python train.py --d_model=256 --n_head=6 --vocab_size=1024 --activation="geglu" --tie_embeddings=true --init_std_o=0.00712 --init_std_up=0.0478 --lr=0.0102 --schedule="wsd" --final_lr_fraction=0.0 --doc_mask=false --train_tokens=723000000
MLP neurons of a small language model. Each row is named by its layer, matrix (down: output weights) and neuron, and shows model dimensions 0-127. Each number is 128 + 24 x the weight over its row's rms, rounded and kept within 0 to 255. Numbers have three digits each. A neuron's up and down rows have the sign that makes its largest values positive.
A block is one neuron, or neurons of one layer that tend to fire together. Before each block is what it responds to, as a language model described it from the Wikipedia text at the highest values.

Responds to: Determiner before descriptive noun. Determiners and possessives (the, his, 's, their) that open a defining noun phrase such as a rank or relation, e.g. the 25th edition, his wife, Europe's biggest.
L12.down90:145139085116108093088105135094161148146135140129156090131106117138151095134113146102119118154143127135112098130142117150115079101140139148123157135142126145126146147120147149095119158098125119092099102123090172123124144124169157144100145110088089138107113123133148081102128101158125143116123129092093153067129123130133120139126123152134159136157116149154108072126106113144118147130118
L12.down131:116141113167129140145191120157140169156168157134168121172159166106063128120102133130110119146149118104156130133123173175112101117106150131111127115080130136098142132148172141150126094179243175138110127117152161140117098119130121132124124096138143160100124164143137133093138116116109077124121122146167156130132140136154103131133127100169120122135160123128119175142105161141144124114151
L12.down180:115106118123100110155120091107124128123106146122088141142106138113103157124145127144154114131141096137147140127201125190142153139131124091170127146159154125120138151146120149099171114139114094134107136129118138118173102125104139156124134103188127122083128146114158126105137082133139146152163137167121147116113095082143139126108155121164166180118126159113127105124101124153103115120135
L12.down215:112123132078152153118138114143107144122106096148143121163096116117167148163120110104152143142144188144134116086108141126188079128130137105149133099164133156104112165156112136104162147128131101138149161127129123084131135130135151149159084105138152119136124158114117086123094135089165132156150138144090125146131171130109164138125101152163095104183121176159164109153127115155149128091118
L12.down282:123124121120111110123141102133087122134132131144124095162141164085135100127098109155127079155135070088107136142089138154127127104102086098112129139105109148123161146091171141179116111155133110119144158098112106127144116093100127092160130119151157112134136131118140158109156140138130145140085101110157116132107154150177147170096149110137151104129123141129100138132155109109175124150108
L12.down350:103082128151127124188127116160155075129096081168130130143089139146070101104157108152174138111147125174126157184124110107130119127130148143127144137132162157128122117125125146142100128108137117123124155113109129131105128116105110134114114144136159106112106105115137137103122139122120132145114141124132082179114089140118088121140189120111154127124105165139146154113152124121148112156132
L12.down587:104129118131162142144136103100111127106150127099127119144103112112111107115141144091126156118167133140119115112121131109165130122143138138125111184119144128172105138093145154136129128114255103118151144099132138097153188134114151132157132110136061079162108104127087112133132147117142152135137123102140100130140140135130118107142103127150116140115110130130116151140134155125097141107125
L12.down590:132113147059134182122150130179176130116078146098136112116123137120145103164115103150105142146106087096133117155155177159129140160104116141129131147092108141127073113097138114081110122154132137121123169140093142138152107134123116120094164112098154122156079080124120105094119145113149107142148115160110121130128111173133170121110099120154156136141122118139080141123120121116135106114141

Responds to: Mid-phrase connectors. Mostly and linking two modifiers or nouns inside a noun phrase (first and second, vast and expansive, French and German); also of after one, the after On or Over, and mid-word pieces (Telecommun-ic-ations, B-ank).
L8.down102:134118109121071156114110130149109152117161115124124107152137127124136117101129143102076085113138104087169107143102124153095170097102143092160152149147087167131132145161128134105131118095125135102127138129191120164108091154148137095098097094119151169110137098134134177136125093132125125067128135124133145095121084129148105132121124125134155087167145110153128145114104152144126142116139
L8.down232:113185114122108074129144176143131180128164125158160094069150137099130106135118124170093127081136106120149167176105129098108140130113101124136127151149127147117159124155136156157130114112129156133107160130114144148134091135137140101148114091095113095086122126161164141157120154156168155120174116142136112125155113139119157098120104152108117090120108124156117157104114117120133133090141
L8.down267:160124130129127083108136107135099141103080141165159115119175134131085120155122155155118119165095143117180129074146160113107139129121113104136164108149181134143125179091108137148124121111135126141159113188106148090122090103117129122136124146112105123148135063158154166126148165113141102097121121163109132128141138129092115134146112132077134104158148114144145111119132157134119113052119
L8.down269:128132192129146178154101147154108146182113167122124089112119126142139124144130083142089150163125099106135177147097123157112154120105158115134144146087131159112131099122119165146148180125132124147140151138125147110154126131095170143152140084100197157099087160107135152158119151124154136124135111123114169128129127139127120133110118176121117135161138137178146113094106140128160208117134
L8.down307:099131141145119096159157099146119128107096084125112134170114143157185083139137113137123155097124063158105140108099104114148115171136118106112128147151115140151064080139101119092101171163124153157115128153098133123185136075152118076154155114131119087151142133159083151132154111132140124168080144138093094079144151149091128148103117115114092115133138193153154144166153152126113113121126
L8.down342:141126077118132134106137107084123155111128110146152178127159131123124131136115142092121120146089111153155116151109105136112160093129133110139107137124188135109127148109128092127176130147145126129097137131080095134120135122068108108123157171168119134108074128137134139093123119130161148152174157123117149146131116096154165134170156102116148116127133137163136141101127130117147165134120
L8.down452:106141130115158170145142157129108114145122118105136168125105103120118116113136102123128103094180127112137102191146119129128130139156085144110167100119122158094147119133124139088129140091141149179141110092145113128117086106137141099105142132126122161154133128123112095134130128128055100133127136126129099131110111123123133092122113135108131100131099129152119143111135116137115155155148
L8.down518:143123075112101115109098127144176104123113168136173126103111106129130104135160131158095168151133113153098091155101088133104126072129152171098152154129149107130122124134129144136127147107121139156082095151147126103119132114107108126103098151158135127156144086104116103141149108096123115115123164162083113145158100103088143138116118151141165136160098138128142131134145155134162153132118

Responds to: Word-start fragment tokens. Opening word-piece fragments that need a continuation, mostly "col" in college, collection, colours, plus others like h(ockey), ab(surd), proh-ib(ition).
L4.down24:097127143152112120100159093134134130112139104131158143112157108100114126099096112103127130120160143201125110067139119154094149130061142167152149123196106155127114122104114143127102112147144142087122117090110095146128116145115138107146142148134154161112140120170129126122135140094106133151126194126083097141103143139141145123152144104138088156067112112150162144127116122116128139139083

Responds to: Mid-word name suffixes. Word-piece endings or middles inside multi-token proper names, often foreign, such as Yug-os-lavia, Mar-ia, Panathinaik-os, Krakó-w, Illino-is.
L4.down17:133127134146141163100150145149135118111168102138138147106154143100129081117165134108152104125138136107109142119125112148087144143162154130098125124133139128109127080080134118105189158144164075132099175147124105113117096131159172172155142133086099134117082115130111119133134109136096133139118123158158130125137149134141147153139119204131187150104128132148075143183114167131128094130126

Responds to: Mid-word connective pieces. Second word-piece of discourse connectives split by the tokenizer, chiefly "ow" in However/how, also Because, though, while; weaker in There, crew, twice.
L8.down62:110126143120125112152139135129137172140115087127118150087124151118125130136110107105121132110112113175147140101142133130132157121118164133114131111128090117137141131101167155122125130103105157101167158102129134101168128089125091127146132135140105089094138134123124122122109125118116123087161093168134100105131112157111128150123071155165151149098121135097141170094170118071132145176137
L8.down98:171153151111148134087162100155106133177110135122128149129113150117162196151085121153148120101145118107095128157140125120135142152130161108130136096105072128106097118149090120144159088139086154125147133095142139089138111136092099157195155129125135111115129135116128123166122167082145126136099123073117101121147161135170118124131100162114162164103138101143138167106164123153126151126164
L8.down99:116146103141140090117122147122126096137146142133191153097123142136179122099107141148114130142130155125112111145106105088123096070144132131094118152181148126126174139126118140163135117176153134165113086101102141132130146048140106102167157135109140145122143059132119130106084151142142185164150069123134133117158139166168130117095109125120087152129127142152156177155115124110180116131126
L8.down119:169124087142117115136091115107125102142118069107149102055104111114096117168072112153134139126057129144072136159076115134158176118126114089125090094167121140138109109120138096109149119182117149127140125111099109130122107126119100124107139100154109107134138137101129089077160130164137123120146111092084142095099119113105134143123107120147082135132112146115109078138148094078129125109146
L8.down121:163121130083128114147129130139108117154064116135090117189124139112095091067172126156119137115097093141130144156131106137118102140114128130107118099144133112135095170083128117127122137126123157131105138094136136102114193108147169124146128139134078189102149124080132148148115117160099166120098140124120124153112111129148119145169129121118178123112141120121134172097088141102089099143152
L8.down455:170153123160140121126129144164103120120162113132099135146142031155135173131107174130128107118124133120129106137137100159150084140132105089157120103130117143137090127107096119137115107117123142151104143144124146130174133110143162158118129123132100131116117184114107103107100114135138083143120088087160163107161143163160139141125148102127121114155178111128122120092118141112129092149129
L8.down560:170098104101124155101157129137094145112116122114081106127114138083109116111144129144106107094136123134149119138160159145128098119139086136137107119130130150125143161124134097093121155138145152095117138157131104096135149156139139112134105094117169106094147118110149111111110125100126151123116116053112116168124174124115124109170150111140154140163167145135086125119140104138107172174109
L8.down649:121128107141102098118155117084097107122139115114130106146143078114125145141124119103098163102120104082126106128162158141133078129117135120168166090101209157117117144096160149135115136128198144156085104158152138130076132080154164113116155104133149124116132157175129107139114131120148094124106099099111153134123156158116142109115120107157134111135073140136153081125123119154093100133124

Responds to: Mid-word fragment pieces. Middle subword pieces of words split oddly, above all re in St-re-et (street names), plus ab in Elizabeth, ar in Maharashtra, and she.
L12.down6:154131155126087137087130102139114131147154120142171133150098050122130148141071116154104135133110128120094129155144108154097146090109133138110127104161110108097134067120130107118142161173157137169130150115165157152127108134135136163135106128176124115132126090126159129106123111155127110180145120126129082186108103130116174127127129092128125145134113113130155143112091114132144111113130
L12.down28:112144120106128145073142133069125117154124108090120130104138124080147122161071158116125132105106124133098118127155070127165163147130122187133181098161117112118167131105157102087136126121078137143093135111112082201122162123119133153124132124103100127118125169116131140115147131133133113149132118133123109143139139159108138125143144147075111165132084144140125133109131151117141155135167
L12.down104:090158114059140137116097155102133114098105154134154124126108108164143137115122127134118114131122130113140138127139138124112141104127135113140149137152134136110075162107122081127177142123148132141181154116106126130164149116143100150135118113137124110150142106083119100139153115150126119114161127182132133155105115109094084157151143131073105099117098105098122129149107087150156146104098
L12.down190:145114130124115119093109136092141121149095121115169147107086125137119128138125133159119134176096129132155118127084145140115118135109144096154157097177133138129137116082133150112131119116118187085112111118089112131097123113100149058110142126091144122111168162148168100096129142117102115101119144126115094096184141116149138128155101113136150139183141111133112114104147129163159100141082
L12.down240:115136106158148182103110182114107149178067167158085162144150092161137132120080166133172145137132134084128114087138121117144149114133164123124178117136160127157118128150124125138180116162166154147143113144113111111170100154117149097093123132161133097118094131137122132102133104089161128145124095132156118115112142120131146115123126127121121175163121108096119115122121120149126168137123
L12.down486:113138116119106100103141111118149133108135084092183115144131151147142152160123130157157148080123151187092093095093081099133114122123118127099139111152117146093114120132147099150152147163102150110159096134152141103108161134124110107156095116159141139106149165157063116095136132126167123111140126128113113128143135085159172157143159116140145132154113119170167129159128102126115147119115
L12.down538:089113170150102141151141124119145165110100128162126180145148096099147154127137139103166120128072112119159080119124111134113143124161135100140105111140134110130149084125101072094130119106098113139104149162133140136140145126096136113135138103156141117115145111159103119170140140109100074150130130112116128158142088115129144099142140100179141113092148130156134162146138128129132142131143
L12.down566:167161141129143141154119136144068102143146156189135130104119121147111102127119116102082123132114102146123130121130140144096152138116152099104136108135143147148108110110142137130106113115178139099098116121143094150159118137119132177119109146126125112088146129109098102111101078122137152118131123142097184141094121135163123124155125150132128111151064150196164114123138143080093131150100

Responds to: Place-name word endings. Final word pieces completing multi-token US state, country and city names, e.g. Massachusetts, Connecticut, New York; weaker on first-name endings like Ralph.
L8.down11:095135109146095097147153118154133089085133145133110155125102099117156124095142111127143120092104108154122170140131087124112122104148147088080118142143141170135159105110132092169138105140162083105116145103092128107152096100121124098168105155141130123110108138110089155104156119146168092120123171137092148135133115144118099097067102133149100115114146111130096099141161132130161167138164
L8.down16:144083127120144125083118130094154114130130142134087129150142114160120136118149185139109116112118156120112086095149160124124121129101186148127157168088129101148127128114094126113147122143173139166086139128129115131147137142112133123195163099135134139128101116119083117138102144120134143137127157143138103122101129120124134143128113167136136132094118132160119094122097086149133136114112
L8.down117:105150093124134162109122112129126085143085161136147110130120112114098119186161120106101096122065134146140135075121130128167121152142164093151163171161163146118152156159112142098147113115150112066133127116128154131119114185138122147079118159162173097092143164142130167162108063142108125120131122114130111130098133120150134108117125135149120147091099133147125123083084135130119141162144
L8.down244:105110118106138141096077088164104120141126110185142134117075139132127135110153099132104135121138130138108083093138136147108071146116111141136132128147081129097137089138144100088115167125145104103122152159085175108165140148105091156161113159119113106085138137110120148147117101134160131117111149148102104140109117112120135062136119157120091125112132135136086107134111122098098161127113
L8.down292:085135140130129121110160102127146116165125117110120112170099163154106120107136146085132125145141123109119098113146127136130086103099168120096151170149156128195149140128121108124101119085127132164082095145120121129131090116138131136116123150129120152134150085119093086120106174130147127148107161146090143138122082111109153119137157154161165143126136135120138153136121080155144146109111
L8.down299:132112139139108090084132151153103140107150143126120092093158110079116146149170168140083117087132130166149142131127131121125128157117158119120121141116142121101133094108118122168092150134204124161144144150140159096128150114125141150174132112115095145122126158140083105173120075139158122142138132125100142106099130161152127087119152116121104114062152120146134100129119100135096146125137
L8.down339:129178133138110146128139091104163114114160163110142121157105117128097102135127097124130126149110134100112092157146101165105096129127190136151188123136141098129130103138150115107126153131118151132116144111114128097126129130094130146141128174163158150129211092132103106100121114134170171162095173150129176137125157153169141156116118155148131110159115106148145098139117097119094103166121
L8.down636:054115125142128099124125062158108124114098122147152154107114112101088068083174152129107120093125129099117093136168165114126129136102132078095156087181127141140130167101161129123082150127168146122139110128126125115095148087133119133132089101156143145113158153164101121130128117129121078108111169159112110095121108125144155068082118137106115116127148100161117127143097133108099086133130

Responds to: Verb-start fragment after subject. First word-piece of a verb right after its subject noun or name, especially d in died, did, does, plus ar(gues), rec(orded), re(ceived).
L12.down21:078112134138101118123115121128137086122101141136133086113125119126159151130106124090154105118105140079145148119122128144138150162122156134186107122144098137148135106084106130138149124169104155115124099123102129164150101113114174139147134135142094177133106105077118101128088122129100155154117151119122147052146090144153134131167149156148142131167102128143117109127103145162133139157058
L12.down68:133137152117164090150123143149105184121169142167113159061157110113140131124125107124120136105142167176128070130158170141099096095150122124141096138144094138132171129150130121102157099133131143144126112134097160101120131151147148130141106149119120137146127147114132154131119127157129113147097123126129184112153126129109182143116133141139116085162104111145090096103137106080166157097102
L12.down139:106179113119137091118175118129125104120151092150105116158134116101115131133133132142089165120114125122148157150091073133148093178135121153128073084160132133139102146099149106151083119150106144132101082084153095140118090101088139133098150143135125075129136082114098104151159112154100164142140119095143115106122109138149132122142059105127124131107141126137086129163132148141176128124116
L12.down508:149137132157151105111153129122138134110139158134160143138134116107159140146142126082139158151113097158104126105125157128135124141133150168141174125132106134094135101115099084128113092132136171130143125142136125071119133086113149141110160165110085140173162124124119093122116144105145102159145127127102127111140113147146157118107115157138128150123141121124177130154110120143149123107144
L12.down522:127138123146114093148106118120100069128095129065165187097166156105113101106094091117112150136113157121164182125122161142120090127083151095163138130126152137139128151167149107165183107134148118119124132108103148128114095118110125125111107107176098143158103132158103154135104123106113134117120117141111167155134105158153168090150120141098151091097106129112150163134158100161146105110114
L12.down575:120111144105169140095104111153114151136116155166167105146163118144142129126132155115102136123127122137129145078113108118123148129113152095126138135077124109135182095139130123140100138178121108106136149085162118140089112183150120134112110137106134135127112144122100131123118097141110136179105094167124142113135138068099173156117128158099161134143117153143119177068100128139112058120142
L12.down598:119121126119165136125149146131141140105125113128124130124126125135136142112132148126130114122122132189111137110132147101095113102142176173083127105090114143139139139135148146105115138065137145107088101136141128132111169153138094107168146133135155149092099136133114144150146116093087124126141149150096152113087125134112141120127144157141148122125122159099098123132097171119155128172122
L12.down644:148111085153124184128121128142185096143112134139147138137148147099131097140107129126092151142129143163131115122137111165113118120128079153064142130106138159142155134130146109139099090149176131159151178140148114122119135145128137134117185153122094185120130116160124108114086131130103131108143152136130103136124124148138146152099100116105152128100141146144119117142152092149132163138125

Responds to: Relational "of" after nouns. The preposition "of" right after a head noun, often a location or part noun (side of, village of, son of), plus similar prepositions like near and on.
L4.down219:128116158137118059086141198102183139138144117126139133125148137146130126133121136119106110078114121114122147126100099071126139149200114143142160151134160125158153131099135081132160131109112117109145116114106170157106115179124133132180143120134184116074113141125089147130128118129134096128122187156147112098125136168143103126114132160187126107102109133118136134180141129116171125114157

Responds to: Conjunctions linking pairs. Joining tokens between two coordinated items, mostly "and", also hyphens, slashes, dashes: 19th and 20th, Chelmer and Blackwater, 2007–08.
L4.down567:111119168154100119169160140166126142144127137133101192145145103100140149093097131144103146135122124109120134116109133115123165128125125153112124105100147116146124125112149090127109112111112170111096135082087175083160063089067158120113130128145130112170144133110090096152099118144134126093117124092170122103121140117144115123126073130069155088127124124105103160139123099200104163123141

Responds to: Word-initial prefix pieces. First-piece fragments that begin a longer word split into tokens, mostly re-, sup-, Comm-, res-, as in re|port, sup|ported, re|versed.
L12.down60:115157171137115134096100143101124101144170134118137158123129113129131173107161162130233116129121162126130114146146118122110138084133124133129133125139150111120095115158145138121107141084147124196101127167115080106120141134179139144146170169095098112156107149129159110127118124137140124150093134128093081169108151164120154136108138156123141111132142122128125112119138124173158140107127
L12.down93:099127132084127140098095136140117119141119128124139146121111190116174126091116177119142111135143121106118143125137169132120156165132134116120175124141088126153150110085140102167100097143149173155112141114127139121140117105126137108142151106122134128136166148159106139098133109106171085177143134118206157143133108125135150095134094153163140125141148146085160125115110132163149124128175
L12.down153:141130148091125099133146079138149133092142112144117159140114104126133112113170129127114122104119110134121127135125138154132163135087136159116128148140168119082151150092093116131171155088129121121091120167109154127128079093104111088098154129141092130153138125156137136156141162134160107130118114152111098127141148102146137190095133132134128151124156141120090106143131132133092089107164
L12.down326:117135174131105144109122128140153158136098135075084134101127159120120116091131073156134109139139114116115158166112094143115128157168144142125100098086134160181117093108137138125103181146105128149162166112135086138146107130142134162108155141110132074110133149129126138100121129141158169131100106108117113116189156102126124099133104112100135112157084120136162090085156101162112124112152
L12.down399:117133154101132138135129159090132134120103180138146125092159163139130115120114104120119133114162159119144122154151107116138103131120122098134147137150136123098108117120141116155152130136102123135090141173102148095171103156122128146138128096167133087130101172124051106106102113114153156134117121113089103103162133092101164104126124096116126092108136093119108135157135147094146096146185
L12.down400:144151099136118109141157143130121144144116126118129089079100126167133108094102135108146117088133114130154086134133138103162142104100131117137093130104087093092119147107119146135097166162180125150121101137075104121131159127096144084157134089116098123128125145156128130179150107120147094116157109123093169135123123162148111113111102120087127134106077115138135148136136112168138117141102
L12.down533:135137138140100108162112155153102164150138078096108096136145134085065120136121140142148133123135147098091109080112086090147113132156110206078140126116135138146115140148127053140143101122117141146107139119136128186142108147119170099115139128110114147166145129087126121109170142125114110144090101078112151111085134143137121128120106139127132126087118180116072120125114118138174138089125
L12.down613:139103119144118094168094128145110162126123131104137160122144099118136096117076143090117140136171129176098099154105122107154160131123150111183135144122120067155123129112124144144136118117082149128136141170117116132152156153097116091084161138176137156090094157098111133160104150129141153143145115092135125109132150130166110134158113125117110119125118123120140106104130160107127128141098

Responds to: Word-piece "ear" in near. Strongest on the "ear" piece completing near after "n" (near Lafayette, nearby, nearly), especially in place descriptions; weakly on other word-final pieces like -ing, -ed.
L8.down57:101147105162107134143120164136149119150102084129094121162159160122119132130138121121140127103129165179128128119139120109151114110110128105106145117150129170101100128167127159125142145109131129132163157117095122114159143136132153116157137122115072135108164111119110142131126116115109116131130142163129096084099157120125088142127110154128156118148078147106095128122157121086120115170159
L8.down118:125171158108111129143138114126142114162128170131156153133097143109065143131135158129087117148147153121119166108112114111125151153145127193076129104101090140150133117076083167137147137119130163130138127118120100143132079130129101133156153127119124147151128090138120118184124141141133161116153151114133148138148152150144112123104166149100095112122139162127125097106132119128124161139101
L8.down179:111084114096137161133131113119101102134075113115129125105122168091134152109124092148084104171141145094095094130140131100116165132118153156125122144137122179106136121089138092127151172132146131148158121133077141094150133109171121164183172154173126163131162127140154103121175104130100139117136146142121128097102094136122137145097186160156118072095132127097134131089138090108113107144106
L8.down271:137113137094103119109158142145136084149106167184130112147064100111130106154102086110131153143128154155161104094075129147136134148130115105105140134119142116118115106131110131151178122091092147139125148127122113092131105117141121094109156145123104129153089140131125104116121142124123112150114172152133132150123119154110157158115121124137145127126131144093076128110148115121126146126112
L8.down397:120170102144143136112147173146069100122128099155076140146143105134109075163117111108154100181134105122130160141126120092150139100126110087097153145138133147138117133158176113119115165141150149109137151218133167128143155160156132124157123179130102172158142129107119144082130132091160096097119128133058135095069106116102117119130152139136125115174120104120135155110154117129131142137109
L8.down538:102168121124122137148094093105130107130170142158162131147146137135084135132164095120103145140129119099123163149117127100147157158124122200082120089134112124119141135103118142136160102078134109110096110147126133097147121150054082132165107100102096136188103091120101162092135142092125102123172127105132151135115127096144100144153140128149142117128149117145117134116134132110173117121105
L8.down596:123103158167093110146152114133166055104095150095178106109126162147157139115124143104167128164096150141145153084123151109093134110137179123125115135141085116110150111121118127128100115125121138121148134125079135101166097076151095137135111142120114151145121133129107105130129150141137127139128107135148174093130102135107098095123205123157120131131173148158118115101102147155153147142131
L8.down677:098123134143137133117142095104107072122172120146114103139099162173125158108118132161127127153148087137140131150104114094182115161192121141139114149124127148108093179094169127148146169129149113124170133122145154146093163180115149162182151129123115134118107140135116125122136071122127140111131123104135148117160156126131127077110163128121106118096143134129133127137119131174157160163138

Responds to: Split-word prefix fragments. Opening pieces of words split into several tokens, mostly Latinate prefixes like re, col, con, sub, ac, and ro in c-ro-ssing, enc-ro-aching.
L8.down82:099086130131113161095159137134122153128150130109120146173125178111137141144105111112123094104078105120159088148148130155119159086127134117139135139110114112147115147140123108135140146133173105123150125112126089141168181131108113093147148107108121147111141132124108091110104145132125168120131145115144106098093143134164155128136119086086136101101185160177186146188147147155149132142122
L8.down184:063173135143147128121098100106136138135130104129123130145154144102101114122112142093101136140130123138137143128166132128137155102107100085166143134173151146095127153105124129146106084092159086150146114140135100169112133119104126119107109127108139143118126141167129118129112099115155167138120132157098109149117126121140117099119143103094118131134097145117070107128169132109079167088148
L8.down234:142128145156123119107103111100130152089118125071117138131117143118124131104094156169138118083148158132116120139149118135161110169155119126094122158156119097157115152108141110129149140095142122124122119130130103099164096087115130097135155087139122123152148101140162175147123118135115112139095151172133077086102131132144146102160049140108143156107140128106156111129081079147113122156129
L8.down421:111093151095134104111131116149102121130119094165114168115149126085096141150116108073126111087150137128143167111143103165092122143141111111100168127158121088120133112149147156128104166134092144157147152147105147142111164083103145104139139157150130163130128152091175104171109123101116088144143117097101119089135141107148155137105085100118139108147102158142097136147163127136180097164091
L8.down444:087106120116125112161105128111159108160108140124083100105144121078101108165072180121163149124145149100130091127165147116114151123144111101132100118126111116134109114142116106141093132105112068107128182118133127139111129112066133112137144135094136143176128109092121145146127133109128152145122162127130121122126131111145126143127153144109123140099137137091157136112080099156172136150125
L8.down520:120125122151114144104107084137132144130161138116087099152145154142157137165079122100147131106136114121155105104126124146122121098129167112103129117151140113132090124149068138114123124124102114129107117137132161095128133161116131118151134152133086103135174139107128115101156112133092114118115162119129096130129099141113096123130102147095121121148106141130118144110055176149136147108087
L8.down581:126137126116121120141113158137154151116113136156135094150225158110115071106089159093108145145166145147121121130148128153102128130152093101110094129113128142163109085117133123147154163110157096130111145088143133147125112129115167151159161097116157114145130148103151108105127173112124118144115113136138131110132121142126127149115090111088139128112105136131141133136111152100094150118131
L8.down641:166136128133119129148088151121086101117137082136141166122155153119118143100137144109141145146143139167137109118100124175093094104148145147139119145143136112189110118105133138095174153131111130152081148191126161087179095095156116145163125111137086127119126096143134119064118148125140166125122118124170128127104144174151148152107119119101166155130099163108146159135129149096125107160127

Responds to: First-name final pieces. Word-piece endings that complete a given name before a surname, e.g. Adri-an, Natal-ie, Kathar-ine, in lists, tables and credits.
L12.down19:118142174131128124119159141104157087144100141116140144118115178175080144134103114126116165158139151159091162118103138106090160140112099133138092129138119154111119134130121117112110158139130134150156151106122175108147096144092146124094119120121109156131111155172133167077098132142097143128141093145118103111149127117136120131123161119138147151109136138130138125144131121180136171088136
L12.down176:145120104138108101142117144161104124121124150151122115153121096085161087128176115157171063114118142166147120117112131076094129160165102146128113096157116091141111165117089171154125133128126140133130141104156134121154116161140160127138156142111111152118157113096132132108105100125150181155172110098109122110146137126129122146113122152159129158135115143118108135165116145150112124084129
L12.down284:134145087084165129089143128148187154108151156135124116139141129091135113126157090146124131119133128134132133086155080143120120133107144166155151122138108112148083096142144078142063140112130118143141124158104154129104123108118119120142085099145147147107087128087155141136120155132139151144105129157133135111145126129113150105154129113139160123145133152104165162106155146201178156094095
L12.down330:169128118123119155140111117121129141157083171082153110107091137123140171119081122143156136127140133092139153110148136123110141078144119139111148118100110102165135111106155130096132117130104141131094099170114146160116144119090149167145139110103128102122163147159110114144138145130165116162117139135100140177089130097137111127150125140113107127105132098090138154145094104130134108136170
L12.down370:104122113130187132138115129079120127134080119085099089104119099135119152145074130146119171153073106086126137143165153112122116144164159130160118147129119117129128150105110128167142134080145134116117121105097129131152111125170134137089114119126102134141126099106147078135123116156147140107137128151096157169110124122201131095106156127107154097132126101132124172118145117149144139163129
L12.down371:097120110160125130124145122125159133116120112146178147104093145117131123132108143124147137103148136146105150173140120131109091134131145126164168126117123124137166113131099133100148140176175161146145153134117163105151122130124163146101164121122130127135155155111076130119114131099163088157073113094148157105143151098109139125146075111122129124112099134121113113123138167141134141182104
L12.down383:145142113132154131155147143105110130108104051147163153142160135118117163111080158162113107167133129165086127142161129120111125135143126125094126151106133100130128125110132135110108163093161135157107121097101116139117101127087113131148117123099184147107120081133108129112123171178157172121140096159145129112119171139114139151155106125119133174144095130136130145131140126107114139104144
L12.down558:173116112101134096112125143141131111133153104128120138133089155161116135152122141143139158155142155119099116141175130157099134132122134116127103099135123124099085138129164074193107121100149083176113135148140139112107132099086118133173116149113119097144148164111154143070118188109080138098144152162136151138124099110115130130120084173105136109118141114120111128147164116111089109163120

Responds to: Clause-opening function words. Mostly that after reporting verbs (noted that, declared that); also commas after opening years (In 1910,), the after was/is, and while.
L4.down461:121142121141128122106136141107101114178148154135074078115130152108096124123095097154097115114121104127122151118108151122120120083136112164098158090155148159184150148137146170136119099119092139089089114137090124141110112103144133129115148133175126119054110132116141124151133161115137138107158107142129135130155192104122169132157136122132188112148097119162168138124082159136105136085096